Weights of a small GPT-style language model, trained from scratch on English Wikipedia: 13.2M parameters.
MLP neurons of a small language model. Each row is named by its layer, matrix (up: input weights) and neuron, and shows model dimensions 0-191. Each number is 128 + 24 x the weight over its row's rms, rounded and kept within 0 to 255. Numbers have three digits each.
After each neuron's rows, "fires after" lists the tokens most often just before its 100 highest values on Wikipedia text that the model never trained on. A number after a token or word is its count.

L10.up188:112154118113168169131163119115153172147131146208143137175116109163152145125132148137112105147110095132156138149120148104143105105134122146123156136127082137183096107106132148130095188134169080113129133142083157096131123112111091082124121115143093168125126118132114139119102106116109129122109138138135176159095125122121143117109110151128133138137103127155113129090112132087161154129107130106135122160087178163148124147158166151117088129115135098156113081117134132118169125116125102107148133158123120144132094182120123114088158152120117130138111141131138132098153074120089169136
fires after: " the" 28, " f" 11, "The" 7, " up" 6, " The" 6

L11.up47:084120132148098113102142087105166136143163124124125140101131156130157139121125122134120140160116091166103110099115128108120103114154083172116160116112143087158171179122138110156105163128074132126113122160146148149130101107124114080102128114122150093093099133076142164118143140135138112109108140136146145166117105151182099107139108149134117127113131142153124144130165120154102129092072117123100135158107142106168136100111217134112131134112129097158082091163128159119153144104107073117157138148119126132158129143121167106088146152123138129120113115103123144125149143128155150130
fires after: " G" 18, " the" 13, " f" 11, " and" 10, " g" 5

L14.up59:115152093099145077180139116112126091149128151128127104144137137113143141139109136143139133132087138184144118104162157099140087115142118156123163134133108161142139116142113155129150134105110144133148129127107144109146155183081120070102156122136127088131127149093163140082073116151112144117136133180161189143100151144130160121124109142069074159145147113160138131136173111129169113142093126102120128109157124121128118159147118130104117117109097139119140109141139147120092098128161148078092134107068152145133119127104134121108134132131133130157123094100161103151139132132125099173
fires after: "D" 17, " C" 8, "d" 7, " (" 6, " D" 6, " M" 6

L15.up76:106178119150126126169134085087133138178108154166141135163148112132133097162136138146159155110107148176078120123108146146104106123110097102101146156115150118144112088110079128137081111104136129144122089133144125132146127103138135141084154118111120132130087091124142134125122115095124135115114144200103155145126112097137128144152122078102147158138111111131147121133165139155134157166065128111099136140141137131137142153128133123127112133109114067121165119140127089145161112152110107099106154171128139165136147132092144139103134152078161140090139152170147113110144115099176144107
fires after: " N" 22, " n" 11, "n" 8, "en" 6, "ether" 5

L7.up273:086140152088098096149113128122148113186104120156081156113115131171125154159124174117140175152124080135125146122138090172123057157104126093149129139131145095135134102140099138111120130070145122160105196153120131100138109103145128134120083085129123124120164124122167167124084131128108101125111114136147117152147124099152096128114112165103116148117167075131146134111133129167122121145135138139085130156185140114150115124181128115116107134114134085188164138099113168150139138125141101142118109127132114128117141123113157104113143126129118119101100138159117129110136128118124156149
fires after: ".\n\n" 25, " |\n" 14, "==" 9, " D" 9, "cc" 4

L15.up466:129171094084153128116158130138145162147111140096115111123138129140134114163097131169129104133086118138102085130126181140121124116097088142118172102179152099175099119138083120152107096147141090141126131125157090154103133125143113096109144133160138074115084092132092130125115122123129147110169137134126164149118120125138145148190108119104082138174152114126135133109121108154112118149140111113105110150146107152111103108176106098152165139096133148138136126137128135143137120092093094117157082139100150116150138138143153156105090143124127128129116148127190098171093134101131168142
fires after: " |" 20, " M" 14, "," 11, " J" 10, "er" 6, "-" 5

L4.up124:141117156113139134152139131110142130113184167117057193170118113090153142137134120137141134087122121156127115163142150159132099120148109106185134136138093133106140168121134139090113164098098111110083120058165167105133152111169121104119120126130136108128140172091129110124102160114103111149103145134118159131140117100156146116146139125141110155092123125161129118154134087088079112150138118184124148126104149131115131126086168102101141114113107164203102134131096138133111140098131123122141131135111117167161135126120120098130155118148111124114106089126102128137121116129094144149
fires after: " g" 21, " D" 10, " t" 8, " c" 8, " G" 7

L6.up376:087096125121134117080123130136136106139151127167107128161072194128110111141093160152156161125108115103175114137135075150155122094117102142114143095178103125080143168106124119094125182099142121139137110124172080097151159130175113141165120177133109093148138130143090193127103126098120128167165166118159143157144122103114127119159127128120119129092120112158126104120127137131140133143100140137121138149096094131143142180160132137104132132126123111168127120142114115102148089126126094153138095106152154117124098126121132159117127144142146144105121140098096119134150092126114161109
fires after: " S" 15, " success" 13, " arr" 10, " s" 10, " R" 4

L8.up611:128195094118116107148173074107136131143130152157101139087138119094124140131087163164128159141082091157166127113155152140134130131152091140104134161128134124137108159136121171166127131122094134147110137147126146094142133080091123130086110096115119118122101134099134130123091152163115138122149124130139141115120104140123119077174119130092080129124111093178118095091172086119157112121122125131161117138147132150098077147121129078139141154091149147141141155158148138108122130121138083060159125144140141131134108145149124158108148147122138136129145143130136098111134133116167179148
fires after: " D" 22, " Ch" 16, " M" 11, " m" 7, " H" 5

L11.up513:132140151091106137143100106102127140152099130133126130117107148178148117156126186119124119071109100141133150116140080158122142135143141105138164141225172122176132110120122170095129152150128137134112130135092110104144122123109121139135139147122119144128137105112126170161146115096150119147156156116156125109122066116110120165145095130122152168143119128157132149120098111114089141121122140156148053124098119140150118115131100181111127133124108105126114142100183131151131094128182163140076085155115154120099130137133139120137112133125106135117131143076118139133157170118133150126
fires after: "19" 16, " the" 12, " r" 8, "20" 7, "w" 6, " R" 6

L8.up178:146167152108093094133127104130182161172121130138072124158072153118142140136111129135134101113123093129128136130144067111116119144087082130119109144161115124122140124132137131140128133153123144114128140166117110094121156133145116069154103150150156086118113106096150123115075138091098132128128141155178119113101171118143151123139137130085132140146119126124151112102131174136152109164086130118125154109130119121152122108106158129128123107132132142170125129147106159157132145127183089046139131175145105138133136117144159138097128136165114129111067136161137128104142153101159136085
fires after: " (" 39, "-" 11, "===" 9, "\n" 9, " of" 8, " |" 5

L7.up664:119117151096099166098158126166142122149122146155132097154141130058144146156150136100160125129143115114153117166118107139148100100115114110147146102122112119123147123110115127118142151095082100119120167131142111097111134106159139085126083158090115109116168139120114162119099157148097125119108155114133127113126131104190152114103123122150107126132151120090122128111122107130143082173141149114149151154137162131104105114104187108187113157121190144128144097110118132144140124094125105128117130132113091136161143157192127112118105127130104131168095106159109196115090138111094111131
fires after: " g" 20, "\\" 14, " t" 9, "." 6, " Z" 6, " G" 5

L9.up337:145153090130145146094174100102142159160161133118118120155119188089115127132132130134112187106085116164163136105122118121144092122133079153117150104118102100107163144136070139138125133092102110121109103126150105097142145146130163106119103117118107127115107133088086147104130131152179099213121145124134162102109136104157138091109099116110139127139153120142118092103150139097130148156096124154104110126120175167122099173116167122144150144125165111120160118164146142142116127093126123146118099091161120123148141091121127137138142165137148148122112109136102156118138103137111148167
fires after: " ext" 10, " st" 10, "h" 9, " h" 8, " g" 7, " th" 7

L10.up663:114122111116167135160151099132160194122150114153128147103095170112120144107079140158137126121133130126129141138098158130106094116120123189139145148121130109147132098100126087145124138103159148074134101104147103161180115136136109118141131075141116086125135147126125154142116118089130169138135156176101168096165155117137130134104130148132188115108123101159129077183126097129140154105132139129105126147176165154096102129146110105130171111107122126118161077112128147144145118102110183114112094124109120118122147148107157132115130151098167142129115138125148093128134088110095127138
fires after: " M" 18, " ad" 16, " m" 13, "ic" 6, " Ad" 5

L8.up78:110140131087145130131147127113151130156162156137151108117119114088122096192139154140115131142113105137096135171136139095114131120118144142126156120136115120133176133133096098143075139119133138140103098141093086138185102150103141141133134089139109134146124130102135173114099122099076094146137132146131108107109150101147073136107177151116112097123130150107135092103177129097112109130134119119147136188151097133149097128088207141130112089121104134141133121134133124157116156107123105113132135123128158161095115088094124159142166186137108162160108133099122158142169129110147129137
fires after: " h" 23, " H" 17, "os" 11, " G" 10, "k" 9, "m" 7

L8.up442:131140106092151162087151117156148131110169139148112153116106144128146142172131128103088133161128057181121113126053088151139115150128160129106171106122107158136167134117101156165111120122114091154159088130155135148098142135147155116129126155118149112137109152105085157155162134141130114134165128147107112090118113115170135130136128139105095129159097113203107101096120125158110120081111125140133094152148118117118114153141151152118130134112124091147135121121099134136135137086148145131116111111145084123111167131176151141147116155153076143148155132121086151141129141104133101138
fires after: " wh" 20, " b" 15, "h" 13, "s" 6

L14.up723:128174142108103142165137102106133125129070139129113117120135131084114129142082126157121130168100123146151146119166108175156091136143142110123163101087071091148135117096109138163092143115129128139131129153163113149133124130128150137126099117111104127136125089123111161148143105123114093153104176141148137138124144133140123156119108155125117106073105124095111127053139105158148172109153139139140128152170138118154108129146183149143136111088170130101156143153118104113114146151123097139112149111153125138096115103083150187072151156143111162105114139131124105144075124124117126110
fires after: " s" 19, " dis" 13, " S" 10, " am" 6, " as" 4, " sim" 4

L8.up692:134149124137142115131172111084129128104117149182095153113098138137141100135106150152113122117045101091119069103128147115102106116117149148134134127128139090131132124115153129142134134116122142126094133181098154122142109132110113094122122144154130121095124115097088122134134092147126146152109152101173147138121102108190091160110160107115138122126084132131114142131148165106161158157069127148112131132149140166131113161137116154134153081115085100147163106110190134133082129118119134124150122165125125125146142131153129162123158109129152127182102089100126153142186104121135132111
fires after: "F" 28, "\n\n" 15, " " 8, ")\n\n" 4, " f" 4

L6.up306:110149110103153138152138114126138133106088134158131142150101136127162164139136152127137114115089076138139093107095107124107159146108155152118155152136168144138165183080098140142102115114147137093113138155118166130151089129134085161114134114155156128116137090079115137080110106123129127134146117117084203128139113109147095130128102134125114137124126159167142126120125107155097106117148144161117090128143147127123100109152133127098149134126144079166148064154107156144107075059127114100143124146122141156095168171150110128118105131168095115137103126138122120156154134112131140142
fires after: " W" 19, " Al" 9, " The" 9, " F" 7, " S" 7, " N" 6

L6.up697:108148139124135111144159112162163173128062184131167119108145113100149131116125130113131107175112116098132130100118122151135076136161132119101129164137090112150108149140139141119160111139143107121111076156117136131117157093093138130124117121117132103105130097164083138156129145151134164170088121183172151103136149143137128093133141130098126109092094102110120122119092126147173110116141123127113111138163180140144141119198122141185156116118156154128169132148132103133122097115134072083138134156140137121132132121117120090115091130119152145128109154172130100141120103100161145125
fires after: " " 19, " f" 10, " E" 9, " n" 8, " j" 7, " S" 6

L6.up20:104119113111121145176121128137149133124114123121148113126151124104125114171113174150119140107115124112123139130109158144126097128130165127109143125158153145142134143103129092147109141132127135094108111098154180109150184147125093131112099080142105108097124115138116100128127131131160161126103140137128165113135136111175137088123149121107130133076091134121110098097122076094144149113155168123116123174107086103140105124159113170135142115095136134164173104172137135102149128106126143103152148171141159177103134113088060128122131139151160131170153133194170127134168157115115133161
fires after: " N" 31, " L" 26, " M" 14, " " 7

L7.up207:116122090119100108153090096110152161148141166148119131139127142156148119120137118111157153134112106117113155082095120154181055159113141112128149105126176105130168145129103134116128128138129108137132131097131163147181090160166123146102120105095120112118151114067119126122081126141152137158114123177104163148106135117110136130137149108099158159190129132147143130119105115141131158109125159151063134097132126168159112154144146145124106137119074119154142158093124142137084111119148111087142146140135103156093151125118140083111139138113123136106143134171113134181118132096125143137
fires after: " n" 26, " N" 12, " F" 12, " l" 9, " sp" 5, " L" 4

L6.up103:118125109113129126171130103162112112127113133150150127139136139118114176155115126132162120143171127083110135118137146128149098125149134099106136151145129120123118184120130108118108162140150122141101088138112124098178117167112136116148118110107100095108124122119106124136083151102110172150075148148121149118116154176099153121159129078127139150126092107104123054093089109117150144111115147094113114168096103120171132156140148116144134133095063133153150134136138130135131134121116137096150144135174099143080127135112169135112125108125135152152090105211151137141173094125108134135
fires after: " " 21, " l" 12, " d" 5, " f" 5, " N" 4, " n" 4

L8.up568:102084139135120126147111121099160168122124169158129157125107142128155103171141141139114141142145126182162138133115140131104097115138113170120133131156105118175133155129133119146111154136134127085122123143087113143134129154111135126129080166135141085121110128081132136098091146077147093129139130121143131157116125147138091164125121100127139151160140130129148120166136145155153156116117135130073094134107162166129090124121171149149139109113136099171125081130108101125113150126133113096119115153116117116143154133081135085151150159094105139141088141110106197138139095140056150072
fires after: " h" 19, " the" 12, "on" 7, " W" 6, " f" 6

L10.up61:109176116090099072123126117117145123116049138141142152155097174108110139133090149125106142106103146146118069138119126129100103118126075079121148140115136131146155134114108156117139124116124151143097154157146147124150125137137115070109123116146147114148120089054138134145088119135117126119094133148160174164122115174165127135148151153132137141112124156138126142125141121109127172140119084145101072128152185125156113135138134135117141116133116105130094113114122146096105117122134125088142126180166126098143149131146139138071147092161169162133098138154115128128115150106130142118
fires after: " U" 24, "-" 12, "–" 8, " " 6, "U" 5, " f" 5

L8.up324:098142115096149099162090096108173151126142152119107142136109125097109130190122110116088127164137083149121101159153137106116143141124122128143154147120112113152112144099130146162128125120123127139126134148092155106129170163120127089120103123122134086122146119121135146130126098106123120132167148139127117152129108126184132121144055123094113128120132169171107112174077138150136107147120153135134076143140147090175133155163096101136147161129145158156125118160108135181124130156137102088118121154084158106127155128091146152104125124137136126138092101186092118122120125119174131180
fires after: " m" 22, " st" 12, " St" 11, " M" 10, " gr" 6, " C" 5

L6.up350:127135141089151130158158118144136174117075138122131159096118109101093135139145150122119100122119097135111134175115108132127123124139113135150140175133147094139138161122135096162110162162146127105101121132149097115157146092135114100156105130141157097152107124120114164107123118105137146124094131168135093109130144101146112095160088157094100120088105119152113093136094083144174166117168155128137138186186106130140137101144114154109137122102146119147162117148107144141130135134106110122142133145137148136151106078107164198096093146100136139118121139171180089140086127117142130157
fires after: " M" 22, " J" 15, "A" 11, " m" 8, " E" 8, " app" 8

L8.up436:119156078126099099138133096139135143085145125137117094117147099117169141160133127143104131166156144115130162132155091122172118139155130122130167134133072122119150121121078168156108117131126108124152120119118104117122159139121081102124100129109154102140164100125139121130095112170142170149123153101110127136115123094131141122151083173127150103188085173090115101102126098108094125121157113135108109132129137117130148123190165125101137141129128122114112132138180148144076108083111117109111130114158083128152108140117141116111169161117122147159088173156128109159083109118115146113
fires after: " p" 47, " b" 21, " B" 8, " pro" 4

L6.up14:138124137109163115114126118085142125135124127121133128096130136136084143110166142181074135100141132111149143131117122114174105100089093120135142111156156094119135165148124149152117173154119129106169095101135110120158153133111081115136099156145173132072148102063110148115145138122126156104131169131114165126123129142163115110138086140114139159145113105150128112123160091153101116076077155146078082170142169116122110156141137126135131151113133107117155139151172133123104156089118120100125152127150100156117131172135120104132182106115144153094127117127123135141101131121092163131
fires after: " pro" 29, " con" 10, " ag" 8, " en" 5, " ar" 5, " ob" 5

L8.up362:115123112127107109183127101134144081134121092169138144143131187145105138146063150148111149135128118138124132155125138149139134156143083128159120125126162124138140123128122163122101162138155139158128096116141120099113144134165109142099088172109146158125171141135145100145149108122128104137140122098094147133123095081149113116167116135109106095144109111141135127162084164152156189120114132091100160136141141136146118131149095174140117150096158095097154156147161111140147136125113164132100142121134098095101147116100126170132126146055155153100105136172096150080118117102129136113
fires after: " re" 15, "ro" 9, " differ" 7, " sim" 7, " E" 7, "ct" 5

L14.up425:118137130108120158124117075095129155129100140115163145138170152113153128141100124145116118158125131166117129086139084154162112158153133102106136117151086139144111090119135150195112147121123111120128137130185142124099140129155141100117124157115090149076130127115116153115155112123131165141110129153156112119089140113151145080123135156115106105078111119137131143087126144129125171130103109118157107172159122110177098107127104119157133130079148100158140078171111144123135142124091124137117130140124171128132089174111146146100140156164133143132086158154128051142153129105113133110
fires after: " the" 27, " a" 19, " s" 10, "ay" 5, " S" 4, "om" 4

L7.up254:135162154134131117138111089138142135123145128189133167109096130132085129134148109117093178141111126148071116148086032106126117080095139119095157102121144145163129130122125155141103156124171133188170133156120131109158133132149105074137102112143133114110130147101135125125141127091116076153128110148131170152095179122134072136109133157127114157116104106131140124153130120174145133130112130151135157153167167125111121127085150087115099151111118103167118098136120147100167148106141111111117131136148118164145125135162112122113116140097124122125129120174124160133120136145134131130
fires after: "==" 31, " ex" 10, "===" 7, " pro" 4, " (" 4

L8.up247:091172083115109081176116128123117129141136135115125171101158096108139148132118136129165134111116105125092078098131135136097048148170165127166167114123158164123134162113082146138094137131118126153147095090132148093163130102123144107075122115165154135131143148079151111157104133141107149151100132132133147097135127101114107070115160129116097158125143139107125121134110102116116137124102148123149169153154118136166109134145155136124112117107126116136147138120137144148151120150163128085098167118119129140143171140112108115114154130141167134152166134143183132164110135089169128128
fires after: " G" 17, " c" 13, " D" 11, " N" 9, " V" 8, " C" 8

L8.up204:148148142133110116159113127166130137139150124106097129113135161151148154128149125090139097105054119124097105123120142134151092111170162155115126120160103134143114094119058061128144160117174148151103143125105107148139127140139122115130133157119144128126098121134133159139111146135070158137100128156182156148139114102107122117152108190102135169105113123134127132149100078131146117144092164101151105123153132144117116106161163113124156147119112109080128152141106140078156078138135142137151125164109113123100114144125138083135117130143130158092132163137164136160175116099122103121
fires after: " |" 29, " " 14, " —" 11, " H" 8, " A" 7

L8.up406:099106130078108144146100148150135137130101143157102165136094113185141147169115138105117122151116132128139158110042160139099146154103140156094161121153138132159126088076143122146108116150174121150066118117136180108135123120141155127109107120107082138122163106162133118107120087127146143125169147164135147123124127137182130155171130128154142139136122112172132136129147139165146117096165147124099084132128128139113134132132119145133129126104138079110146073077123102122136114092135120113139140139107153134097150144131120130129083132093084120099135141184149141134149122112127105106
fires after: " Fran" 33, "un" 13, " bro" 12, " Bro" 11, "w" 6, "l" 4

L7.up296:077156145136115118142131085100137144120104117152093146118128156109149168178115153098146125120114095097151101087112118150166120097076145132090168114127136137136126164124143153094135104112066148099111144111102144115153093104154161100142133160100125131136141141088085128104082158118076135092149150145105121121137164126148123124103179082165101175110156151104118147150140100108146115134112091141111120132170164127120142100141162086146134151105150137126141139142141131129123147132157104108116187146136107117136165126119128068126104147131133128144128118167118119166132154133120143140
fires after: "C" 14, " c" 9, "F" 8, "T" 7, " t" 7, "pl" 5

L7.up138:124139089121150151176110119175148116138127077141137120156097123131144119167083153087150136102132150100104108122109125130161135145118118094104155168145154106143153112115122168112094114120146138117131129108105149127162146153120095126129118166130181125125168160102127080154096133081129124096106140117118162115139118133128081106180160116129112150122093138097143103117111131101156146109106160122115113123136096153129112092117135127133116100090123106175159119128107138141163125114108129097091177166170112134069161130103087087150124119124119120146154101156145113122136139101181166120
fires after: " N" 21, "od" 15, " L" 9, "on" 8, " D" 4, " n" 4

L4.up199:133175077117148137128132117136142178132128171125108125126133146125154157117091154151108125144125117155121122137148149098095117107109124146101145166150124061191122142111120088147114134147104138131108161154112103132145109160112126086130123118155128074133126104094063110100117117137170117146163118155107125093125128135138092105110124114118100093148141142130115089124110120109140150147181107150122128170129146125115091044149117130087161097120136122154144118108109115154139110103101123108141099139091125141127172070093102162122148128145131155144137129116148113127165094116163136143
fires after: " M" 51, " F" 6, " K" 5, " m" 5

L7.up57:148137129127134109090152114092163143142124119142136128106101129111132156123098145174101157166118122127132160078095108148137092135104167145118145083156172082159132092111109112158125101157082161136148147107135124142146117169135161131157096107146125087100128111091131140111152092142137131156137114115142137121122142098151106146125159123136175130157154153157129150143159095168054105118129125130108107149146151140131106114131146140115097163109153112099159111077155154126110140097122143134113127180123132105102138147135084090136170117131112154130114144076152167158086149122129158119
fires after: " Ar" 34, " pro" 12, " ar" 10

L6.up314:161153173135089104177130124108160130161083108122135151137134123132135135144119112146099085136123101182115136137140121180136106131082158099121148182102161136162140133106106130158127142141110124128106101170126148136111126125141138149141113154079156126124108127117126167129151135115104095162083110180153112140114140130144131158104090127119130112144145137142139111115131129180138116138117114098073091140091125086167089114130142152180136115109141127096142160181131149123137133138140112108110138174138146144103137097099128181116135158134078126090121114192127124124160111131128112094
fires after: " (" 18, " includ" 15, " bec" 11, "W" 7, " W" 7, " is" 7

L6.up439:109129147108106102181139095131133133172082135136130140175105145130114148149128133130145089128114152153110113113122098121132101137088139127128139176089144126117121154137108123185134133118141143111099077163132130126182125092133128107111117164143173105150132084118136145119084146112079137139108118177154148110108136121109092149113125120080120131138150156100124071184155134152148099129115117089115128139131117110128112124084131172129128151108132153103126175131127167146100145102156132105110152150104116135168116102147184164088106165146125121125104084129163095114104113130159130123
fires after: " (" 50, "," 31

L8.up96:133144117101126140112135144126128177120166120123119142144133157114167117145166149155103150133113124126098106136067110151124130109144162162071172096157106146113173132100124180136113182099159087181125105139093145128153087138145136135101119107117080132138147121118123153107110130119153130132141121127128120122103108143138133126144080157119118101135126130178107125103135162093128110134119137105112095137108111145123082158148141152198132131115164121143116098120148157106148127064140106157158119088109134155130167151153119128124131165117110154111129137114080148155167147115169088122
fires after: " wh" 15, "w" 9, "h" 9, "and" 8, "he" 5, "el" 4

L14.up392:168133146120142183123118128073176149136110142139109144120137142129136144141104130148153144159076086128096132136135109099141101146079102112134175149131159150181114130117102122151128082107132092107099096170141140135104144131117163083118110124137130104160076091112070130168152140100121151194121105127150130117139175138115151147115131116130122144121161089153130161146118072130114122161143133157124176167140101152127115115117142102154096127122137094099134127125134120105150124090146113141150111119086145134104131102106126134092122123149155127134143128093176153143162132103162140124
fires after: "," 31, " M" 8, " University" 7, "|---|---|---|---" 6, "sh" 4

L9.up639:161141162130166149130123100104140144161158128135108112126134154090109134184154167115123110155131105163097158158137166133131079117113136155127164149125100108125139102123118097119140111056120160112119143158092102118144154139128126064128117125140086132140123123136090126117100163137114103099127151163129112126104155091164130107113153107128106133110153108132083086096132107097169113114136105093111129070121171117147088142116159143148110142113153134123105104140124148163146168121134144090156198118131105134143151099130092117084145163112093123129127106126120157125117133133140155156
fires after: "m" 24, " exp" 12, " h" 12, " d" 4, " ext" 4, " m" 4

L7.up407:144137114087081117195169099092165136129086137112127146139127136142133152167103146125105136138113116095068125144119130159097106105120105131128156134161153155116146122118080104136116137138161170116093135168082145096153103149152137123127120116144140144111109099100106139133106153134104165156099134143143157130122133111136117136154117131150149127116112097133152098128147113143138147144081156150153155163158112140068068120120156124115151128094155124144154099142108136136157104111114105118138120168095125135100151181136134101144100132092113117112094179140134124175197135119132127127
fires after: " " 37, " F" 8, " N" 7, " A" 5, " M" 4, " L" 4

L8.up696:082103107101142132101155102126135165146093134147154136148136155134115096116149192137114150156138104134126134131122136127112086129128116159119134149127166098162124153109105113189099128146105132167142114163137140142145124154150094124121119087138118087122133076130173189124133078121118119111174128132139169144110105072160110147114106100104155121116108136183115085130107128110158123097103151108095148116154130178107098165144125086120147094115152106120142076128128128142123078118105140135102104120141172149154120121105154120147112143098124142083137114122150136114128143112160159134
fires after: " M" 30, "ar" 10, "un" 7, "oci" 6, " Mar" 5, " m" 5

L8.up662:090168107115110085136178109173156121141116145134137125152081178148157144146149120132121086122109125131115102135171144110137136112129162101123142084172127096158133118138097177158109144177133162126090148107131156142160154173130169139085144112117108115162126108140135154133104134100109137173125114115114105148102116091127137150138153124103157082140103191139107133127134148117090172099146127119111077141102128122156103085133115137145103113099140104109083132166162191152124110150131107108132120173116106166088128147125117125120136127141125122113135124131107112138123127104129145097
fires after: " r" 35, " R" 12, "erv" 10, "en" 5

L10.up389:154166141153084116178134116146131149120106112141132151158124110113157177174128109109128174152121138118110145079112134138098082085128133063119163127128146155117180154108115130116144156094139145128134086120143079119159115046153135129114110123129157121157132108140167074170136146125126146127118138123157134112113115155078117129149127131083162172119113138120125114132122125095114162107108158138124133145137125182113068110108154145150134106111089116140167127142140133103144107130151126119134134129167120115109137113143152141110129147111096142130107122098116137134164078128182118133
fires after: " N" 31, "N" 10, "n" 6, "es" 6, " " 5

L15.up440:131154128144147128127083113113156175111111125165105133180139139149166120170123130118125119124124123114121095084111163147108102067120076103100122146132120165122121115153105138133105107161099125137149091143092110133152092088126139091089120130108135104123076166117126145151120141127110149109116149111097133162142139141128146116116129108099122183126063123120145084097145097136171130147067149153099154134155130158113090146151122097141122129123136095154099125131147138106158141107167089089128118104157132124142136141124122118121166125133138155134124134175148141193136149108139123177
fires after: " c" 18, " N" 14, " n" 11, " t" 5, " O" 5

L11.up127:163146110125087134166130119126185158106105144144135126119081167137130105121143139144084132148133091174138127154124127138144138163113121167103150084126123111116156143115132144119126157114116119062086147111086134151145149160126162115155111110110146100112145117086109130110156150099160100127141135109130125152101148111145174132143126113125067173143080106130117064137120094121187116126122161120106089128138179130133103166126124108159112149119129127140155118155118144101123131122122111135115131148149121159158135085095161143094139179124116153107067137122127093117113135131158143151
fires after: " W" 30, " w" 24, " B" 12, " f" 6, " t" 6, " and" 4

L9.up640:118144106143100130133130082133159119122139158156152141114099115115155143100073122142144164105142091091140150084144158156139106136150093180101119134132136172167136120105121090148131128125122147152132134128146121111193097087171135130112126136131124127153105148111156149142113142115146142115163128136140126119137141129162138106144093110170161129101126084122113084125159110138157145065118166161173113111100144165135103144123163101126136131111132148156155101129153121135118112110116166090111139122125169057129144114151154156113151163127092144116086158077093133141138129098105135109
fires after: " k" 17, " T" 11, "h" 9, "ar" 9, " kn" 7, " hel" 6

L10.up706:151133118138078074144186121134165155122103121133150139133112155080106121121096119148146143112131147155087125129093118127110036177116132144107106116142068050120144095101098124132114130110158142087112135169122104144151137140129147107142102146132161111115085105121104101140128110170116124136146131140127178130132165120135111112131146116076136126124116158119128141122122158114149138131117109135122095144149142117173095153149121176147120108116124089138128120094167122138134108102096141115162114169109142120148146108094128115122119151092119130132130128117137137191120111130167168122
fires after: " " 30, " f" 9, "est" 6, " h" 6, " most" 4

L8.up194:127113117092099122144158136139145150137159164144140129148100108170103131163134103135123140152136086141105127139116048119144097099160107160110153112133106151094157120144091169152100169140165111099174092096148175112155141140130138125128143158103152121131182162123140095149175123140122104148125153116124121105105158090133127121122098153139129136153121140159139117133133129154092134132114131129162068113108127092101125171182182119130133131111165124143128107159129155125116113054100142117149117113161135096122117159134145136144145131134107151128075120101106089110138109123138121101
fires after: " B" 21, " G" 17, " g" 16, " b" 12, " W" 4

L6.up445:161110147146059122125128105122155127146165179125158119137097182157119168124126139156106132132052076144129144156105098133132107101093140136116138152111150097156118149118112164178139114133137125155112124185167100124136120122131156085131122147132176102095087143107117109101105125101144104123146122180140120131113125103139076116102132118114045120116091099133129131115139108199082122118129160143090146165116123131108105100120155133143140122115122139142141133160119172138127144112156135126121138159118118126135132126163132119112134109131099106123147133123120125151101142121165156112
fires after: " \"" 31, " (" 23

L9.up372:145159146140118110116184094088125085126137141156134108069126151137143137186094163151153133125091090119151127142159105132147112144152074143077138142125133160137140150121119180106107163080130123117142144162159108143139115094105100130059141101107132141114082114087116109135147149121092100116122143101143180129134105168135137111145088130138114129137097107139118088134184096133162115114124155117136152118124163183126124108137118082148142134116169110151122134147143140087119139114126096142150151129089115129154138127142138131108160154127126140143124112073120090137119118111138141143
fires after: " T" 16, "T" 15, " U" 8, " hel" 7, "p" 6

L10.up28:111140095102119121110160098129164090134134153174145119107127132133169146149092150117156130155098128110129111109141113088155135145139112148105119129182149098097150168118118102152106129104113148121157119111099145102148129125072113118091118148102091092139135140099117153134094116136135113110171109148108168154103107120134143154129114155131122122103147120152124117170141120132121147153103138182159139107069107155110060094123155124177137157115121135128137139151106136154147131123152164145115131128112168109105144093151131144144136157142098129145130111048139137110194112104088160119
fires after: " T" 14, "T" 12, " K" 9, "ak" 6, " San" 5, " k" 5

L7.up37:118109148114103049112146118153160150141136150124142121148105137120133183193160130115127141118102103156120164159120124153113119098112110132105148130135107122168118127133130124135125168087122118140088119154144123092162097163136123137100082127165111072159162109119096112133088112109137164131125151176149123070117121155121062119128111150104096123127107112119128142114114132144119105143120124100104109173157140155129143156106168109111131127122127141182143134100119150123157103137128122119123116115161134102146145154144211121127128143141118132112137120140110100098159122111119174074
fires after: " h" 12, "-" 11, " (" 9, "R" 9, " \"" 8, " bec" 6

L7.up609:144119141152103120130133120132136122137100143149160119080102121151126126127075113171117122084072115196178122122135142143151110141130082099130149112107127167173139102130131122161117166115164127098076135147149132106142121139124109118142097150095124110129117132164147128127120121126148111129108140119153084156129125123151086128180147136173060164141137110126128132123142110176142147114160158109106088143162158174125093122129082157173156127095137122119155111153134118119123130112131141092131141151093132108102156110137108133115084149096111142126127116150114130138124074120077171110
fires after: " re" 32, " sim" 7, " e" 6, " appro" 6, " se" 5, "x" 4

L7.up168:111159110110138127116129105136168170161086118099150130168110174143118106105092145175096106089127112142121103132146133145161103143101097097124151154128144096170115104129104138146092187141112065166154157192105137145147133151090091120136140116109109134135121106135106153117122102110125108116114119172170140160087140113159132155146138123102120133117103118188118131134147121173102149135134134126132162140117160093145101111152101097114155093125147112129117125108147152125097129124086100110135103111104118109129136106117124163115084120088125152151135140115135174115142130115182162112
fires after: " m" 19, " M" 11, " sign" 10, " represent" 7, "\n\n" 4